python train.py --vocab_size=29432 --norm_place="pre" --positions="learned" --tie_embeddings=false --init="normal" --init_std_qkv=0.0185 --init_std_o=0.0 --lr=0.000897 --warmup_steps=415 --schedule="wsd" --decay_fraction=1.0 --batch_tokens=131072
MLP neurons of a small language model. Each row is named by its layer, matrix (gate and up: input weights; down: output weights) and neuron, and shows model dimensions 256-351. Each number is 128 + 24 x the weight over its row's rms, rounded and kept within 0 to 255. Numbers have three digits each. A neuron's up and down rows have the sign that makes its largest values positive.
After each neuron's rows, "fires after" lists the tokens most often just before its 100 highest values on Wikipedia text that the model never trained on. A number after a token or word is its count.

L16.gate1076:069166136125177150120112122132146153092197122157117093123168115150132149101074103071034120137145172139129151128094102107114142143116107126109123125148141138154133146129165132133139166137133107123169113095135118111135117111124130108149131121129138102131133151117122126087076111144143129148
L16.up1076:162117094159132157131102122123125119105109114089131136142110155155107060117132143138103108117115126105173154116092163125171153115104118156133066137111139143143103132122071105138124111120127130155122091099135155108192143160139102136151152140079140135154174156148118180134122123127171134103
L16.down1076:165094125129128106152109148072139131089078158110150123122125144176129110093126128152131149141070094178163143124153114116128136131128128112152092124118120111162089129164106117106060116145156111146144098115140148152137160128159108165133123120182124129146119082146127125160110099091094138104
fires after: "1" 22, "\n" 21, "9" 19, "0" 8, "2" 7, " " 6

L16.gate1661:096147156143106132179127113105121136129129132138100137140112123128105183121119104204108173107175163136158135151096131120132151150131111123144099120143094117142099134105148127197117142100135171114187159186138131130113098138136146114148147124158148125104114114140172138136124125157103127130
L16.up1661:154140125164116163157098116128093076114097156127141084148149139116123099142114088114111121134138180142077140133114163091141124124148116129103167097160143092110157145138121123134121159083156108140129109123106121172107100155157125106151134149122100123146151135111120168104141135117109153136
L16.down1661:178126141107135128159159112137160139136096125128082116111158121173143132130097144156134143156130135143128124068123121099136135105083108156112122090131148135120066100142131159126147130127131150188117129068147121124167127148154120127114100070135157124128122123134142119167142112183107101157
fires after: "1" 48, " " 22, "2" 7, "–" 4, "-" 4

L16.gate1101:158075063118116109113114129115057137143123145120121094126159162136163147116119085155132124129110141074128139145081153149136137161126127122127136083121098150180088146088150127138145114110159104118123153117144167096119107137144132144102138145067135136158129162097132111115162124074110117126
L16.up1101:123124130103089135142150104112119125135150129139157131097129123174101115086116147160143149132077127088152125138145095122186158170118133146118169141082120111098127112126203124091072122099148134105137173094123131120104115133174109132168092125133124157093138127079128166141141140132162158149
L16.down1101:059169094140123122085130155164136100149112162079142121087139129142095148123170154163122089140092118136136113162156111099127104117143139155156135102122088155100133133142180147167111113112152144203155146105118114133091139133081124119118115131134111182097165088114151133134140136127153148122
fires after: " U" 29, "|---|---|---|---|---|" 8, "|---|---|---|---|" 8, "|---|---|---|" 7, " O" 5, " |" 4

L11.gate525:168126136167122147126131132123097130166090114100157111117164159124110175077066146121148149158160166132129119165151138115091124091172107072139109128148114100150128095136140089150099149109164130155129129083157143107187131148070133138117202151090110162131135141124122103149125159118149172164
L11.up525:089139146145117151153135156110132113059156090120142114117110137146136108147154101118114133136150100162160069132119107109153096135117138129120139128147117139174061086167125138078136122155114106130142112141157138100131148125092152155142121118150118080090120120126087129131080137140146143132
L11.down525:165140138142114084176120170138118153147154102181086134117118092117195128113143148150130123152092133150108099141114114115119140122130194130119098129105168158153108134090141137093145135137099100121118143141131092165124138145104125155125094133145086148114181087108136100080133104113144112112
fires after: " |" 61, " " 15

L16.gate1715:128131099148083100164174113164097122105121110089125134140107128137171140115124136120129105166138107165122093137092118196119144142110109145127119148129165089146159106121151096149150124080127144111117152126080135139110111130119137113123102129126082115165152091085114150116120137129143113101
L16.up1715:112115118099072128127128110131104127123132215141096116114130093127134111178120112153138119104118112130172090115140128168175122142120140159148157109108091143095126111124135191210139141117098111131121141137105109146122095136091127128152127125117141138166107084126121132110141153124138188109
L16.down1715:182110129133145139150123133136137151131112143124117132204114126128129130155138134114139109125133152131155115146139115129143132096117163136128137126144142081125122107125128102101092113151149079099111170119075115117132124161112144165157108145130125137127095167135154131154102179154103090126
fires after: " |" 51, " (" 5, " to" 4

L16.gate1625:147123112101100145107136162125095111122139148136134131130117141096122115131155186093113113121146114157122108118114143165120116105138120134124085120139138143124129098127127134115091103109128092094147122124102144123116141129090169162108144124147116072172135124047126092108122127109134124147
L16.up1625:115115138191132132131126119169154117133142134115108118117112111164091136138162092115107137159149097080149132136181140111124190137120094078065122143124119111149126141142150141104155128143162121123106110121123091147089134120130151124113109128163123121136136122116100114132128139184120134131
L16.down1625:094109136108066163139126157130114147105112151107117132124103095133133122139108118099145133115110161157145097137116143170170135092157132167127110067085116155104126084140103144128161134165146089150135154107133082146129100141105167113103117133150138153090148084113141073203145137139102158135
fires after: " " 78, "\n" 8, " Team" 4

L16.gate539:105151109119083138087118111141145101147139086133096113064111145140124173117123101091130121109164086109120133127127154116138124151097103128114124139130142127209120131137157115116138143117133113107145132118119169162106139140115159097143163134163116174160112148116107132151139120130106093113
L16.up539:103154103124082101139118116084150145126153159111158092125139159122137137155102143144112140172177138064135136121088137120141122146095125142132178144107169118157124124117134113148081167116177107147117169100166090110103114086221168108148097129141146131116124155100150116138104123097087125104
L16.down539:145171142138153108150137160105148148117140111108116135075143146122163177078176138136099094170113123128102108142136169140122139124116141144125125132146170126148129101133115096125095138157143138137130150111145151104169154118150132117146163086098127118124140159172115136126131096129126140153
fires after: "1" 40, " the" 18, "2" 16, " " 4

L11.gate915:135160106064117147151125108117087101124106099117108107136157143117093138090150166122116119091115154116122133126113155130117135128116086108116152104104122163148092105156131103129130146103144103131119139096146128175132173162126085107139155089112090128134129151098089124135106137122143135156
L11.up915:089116114118114141105162140119136113117099121081136143158140125110078077118136150094121135123136159127125174116083133145119092185100103142098060136143138174106129132112126081163111145139157129118069169102131096111139096091143119142098129148150146119113130120142166097135126117116148160170
L11.down915:126142154128162114152100089100155119133126140143127100095128104133177116134126174110119148139086169147156107116162167107141125148162189165175119116144155087126181136155144167122109140112109137134142168144166086116133119122111100151125142169144127143108097175193140140144125151151136142085
fires after: "1" 26, "0" 16, "9" 8, "2" 8, " " 7, "6" 5

L16.gate987:109141082105124116133150124145139137150133105132128137126128117131136140111114120093134132128166135166064149107136128104132144133130121123144122084140192071152150139126117112121127129115144123095119143132088120149128113095158093088133146098096048132138136065138108105127113124119127110133
L16.up987:076108135088105140127120125130158148103159153113140103130147131114102157094125135083111120129152149139158121133148109134117127113135139128134134116107121137095104124121113107107105132127093100114127097160122110147101125119141143106112158147138100084103099106111106153111100107100132139114
L16.down987:163148161106141118130134138110106135149175122129152143058135126150101128124128135098146133136153116108095120136138165087143111110148096109128142111137156142119121148148176159139123136123124126167138127123146165170150129137150141143129148140101110128105117122152113149134124135162139122124
fires after: " " 29, "1" 14, "5" 8, "2" 8, "4" 7, "3" 7

L16.gate1064:137165149144131101155138124090092112122124136080111114143130120103140110141122121161131142164155117141121117138123093123116132167105116161128121111122135085124115139097117094142067097106140162128140153059131134088108115183137129168169125121102151143143107106122172128153150144135132116108
L16.up1064:121154106113105115137151097122146155117167114144154149071118154116157180133155171181109144139126115154142083108126145143129132150139085124133151123135121120130152115146141142111129125130139168126124094093135142105108111110126141162156117142138111133112111109089131148114097142123121151108
L16.down1064:132146110133123108130123140131144124152117141117101118115088173119081087146124126133107122145183099128119082138098117122105134137123124149178095115160110148090134115135147129099069152146143177139129130121126169118130135141088134115116126115095098136118145076155131159133134135162106185098
fires after: "\n" 31, " |" 13, " a" 9, "'" 7, " in" 6

L16.gate518:145166088143107153136094188111145113114108132113117147115099116112154127162078095117098159142124095138165127080098123155118122107144104100127147112162079115167138152167130115133133140138080111090147140115113114167082095145130139134166162137110126164100127127143121104124164139097107114130
L16.up518:153158155129141156123113166131117104106132107144127132163128138168095068119141124123141133144144127110106126103156085127076106110141112108133101157102142144116106119161134114140117128151138103145105103102129134098169119120093152156125109117131138099098154083109107129141107118128132156097
L16.down518:137075116107102104100085110112111071127147093117147167118134138132177148122136131094157146101132083120119137143152133126086170122158107093103127115114153121167053159099125128097111136113134151101106111159174120138124156145163116147112105136147147137131113178141120111087109094105138115077
fires after: " " 52, "1" 15

L16.gate1464:102150126082098139133145135124066160091134121124128134099115133119126094131117080117113112115141168147112143142127149117127126141090107092165121118085089109147090113144171123188160127123184164174162143069151099146174088151090096099147198107107147107137131143113150114129106108132107153155
L16.up1464:155159109146122146120128151128132117106165114082121091123102144154112114147133131144136140133136164126134140138093081139130147140103127088165107125110132095157120076145082136123140143124150119170181104153174133065147081104092150112122139143157141098162120145100088111150136162112152115151
L16.down1464:098116126121125135092097149132162166140070130111167133138126163131126140143149164136078132098145069089098083137129149121172149138132121106165129115112155100152160094101124109142101100132174168124142150099134140147149105163093133145141142170102144127075146120177120124158132120134111155171
fires after: "\n" 32, " " 31

L16.gate1226:155132149116144127119147155119138101158129103108126070142122145178118127141098118097115126127132174101143153152092143127127115164133097135128095110134170086144135118148157119145143142068117142145157145112137123087121098063113141121140141132134121157153119148102126137099126152101124153094
L16.up1226:111128146093134125124109097099143140154125123090138105113158140161147161128142101145142090075082181171144143116120155120177101127108110112102147130157137151123141134159145155090143159118148101119094121149142131121119144090133122126134131128132151126145129135160160146145170126128106144125
L16.down1226:117098118107093130149103112111138157136156099084167120126154103153110123147121141152169157141135104134166121101119133115086122105119137079113150107121130130111117119157153173139136135141110087124154129117121125145166121129102126112162115118201169091119134157111105087132111119154121146143
fires after: " " 40, "1" 15, "2" 12, "0" 5

L16.gate514:135152154099163152171101097127150152158109065065074119125150166140125146171135111123137149120144144175093119173092141153139136140081102114109093096147169156107090144154158135154125185100126173154148132102143106044100139097146155146161146109161129135153104119156142164156140116097132118142
L16.up514:087120161186139116138111129125165127149145134126148152115150134129127133181121111139154084132180159126118134136115156140114137147113099106130117101120145131134106138122082129128173138113181092126171152109115130112135101118158101109139113087116112138083096131114136133152110149120130090121
L16.down514:161113136165117100122096095101103119129148123198159123131139136145114130149078114114140125173178148092129122170058167139145119126148164134125146145100123121116112112189126092146128120155117123148162149089127123137196135112118102101168113126081113114113130087121105166159125115136111141099
fires after: "1" 35, " " 31, " (" 5, "born" 4

L16.gate1370:117153109137165154154163109142116140107092115153122100094092166157128164116109152144116124139102153118106126123159130121158123114168061106105115125112118107148158130124169112151125115111138141112144116137137122085109109116131129131122166119131155121139101110161121136086091120147114132154
L16.up1370:115060107136079142112114172115122142115099160109130119117106123201126112148096115114072157156139161135121113150125124137153156148104131106163137097099138213091109153095123131119129159163141142130118109113077142115126164116167137105124136148094146094117129138131123099092124146114141126113
L16.down1370:106120114152190174158123128141176101094150109096112137111154132161146154133158127159143168127099124162142069094104103141147141120128098127141114081118146141158131124152135141153148127168136133095153133109121131117124123130149125112100127113141133152167127111104172073136139075104140117102
fires after: "9" 77, "0" 22

L11.gate1306:142157137127120084173173142123123123102155130085150119137171133143115120119154115130166129133127167131157126132128126110134137160145128111129115096118133150128130100120078126127138133117096159150098157140121179100161145102125129107124134144140129134121110119063094145157163140117144125199
L11.up1306:100138154108136124136160164107142127099156129094126141104153130164173123149115117106087145171116143103159147122150137135134152141122125124100119116096099087146102129131124123102100123152129074104095106095130137138145116103111176139122166126122077128150110131110139137138139118125113076163
L11.down1306:121107135160109104121124148129135156116151142135147080152162093108124090155100105143122136131107134134144118135111116140091115153156151103137129117107161118139108090111104137159147141129142182101127100112129103129114105155093139100079127147156093120132137097101169126139128153135127134172
fires after: "\n" 34, " (" 19, " \"" 13, "===" 5

L16.gate567:131134103130127131100158141154138126096134083145120163109130128135119177144113132113127124094146143111100098106093120159152159081129134094108147125143107154092116135134097139096081129130110104047143140163122176087106158134136166128102108161128098081142165122120106079103161118135170059155
L16.up567:115096106140138119109131122138165176124139156115150132138094115152139137184142103140134131117151099090120103128128104109184119128163138114129116102139167128131138136165147107152137112137162136111089143123117129096119104088130135104133147103159160118143138109094150114097170099164119156110
L16.down567:091122145130124140170119125132064107098117144111131179102092106163110179111100134145118146143133108065124111104114139112140117120101117154111129143142176117146130150132149120140126140132123157090114070148138128129155173091102132099107129109101084137147155131102109151171148123140149095114
fires after: " " 69, "2" 12, "1" 11

L11.gate1008:128144144143122138124120138129117115111142140122131124092110163129138050154126135127139141103131188131134127124153111097098130174118110129114099120106117138140114125136129131164158141161108110182082114157114109085138151157137126103080159119098089143132129153134139101142118129110140162117
L11.up1008:160123143122122134139113083124092182075151147169123157114113109158116091161150111129139129111157153135141111135135121059138111129169122165070095142138135169134078105132134117102174124135159144133136130164110134058155125120134096154110124134098105132110117085114125131114121142153150129107
L11.down1008:138152142134173157158099126145094144148155131143154157173140139153103129185141106142151112122118117158127090098114106140147116123088143119133137156154112131097131143168129081107155110088097114074086117188121151106125096120147134119137152138154101131102099132148147156107110084132150130121
fires after: "\n" 31, " to" 8, " and" 7, " " 6, " served" 5, " Pos" 4

L7.gate1227:154149143134127093118127169134092146108119135095131087124116154099134141158132137090125132146150097136117160130156128121081109188122133114134103103114105123131122138065111084144157140093114138132144134127089134113067082130133130125126103122148097139136121142084162151139122139112118165125
L7.up1227:125136127128097081115100104165123092140163156087096117134129115101142092113115129095121137106119119152123136122085203156094120132097090153072144089113168125139137124122104146108094137099107136147129135119116074086129159124119138143162118144098113100119136138132129159099143137150107129107
L7.down1227:144118129145111163118154098133111102142119120123146121114163153098105159189139138134110150104110112117104071145097123153073133089073121144098122141119104178125104128100124143110135121152155117126163137119096124122122138166172142082165142138150063123154118147158103098085115116131093120102
fires after: " (" 31, "'" 31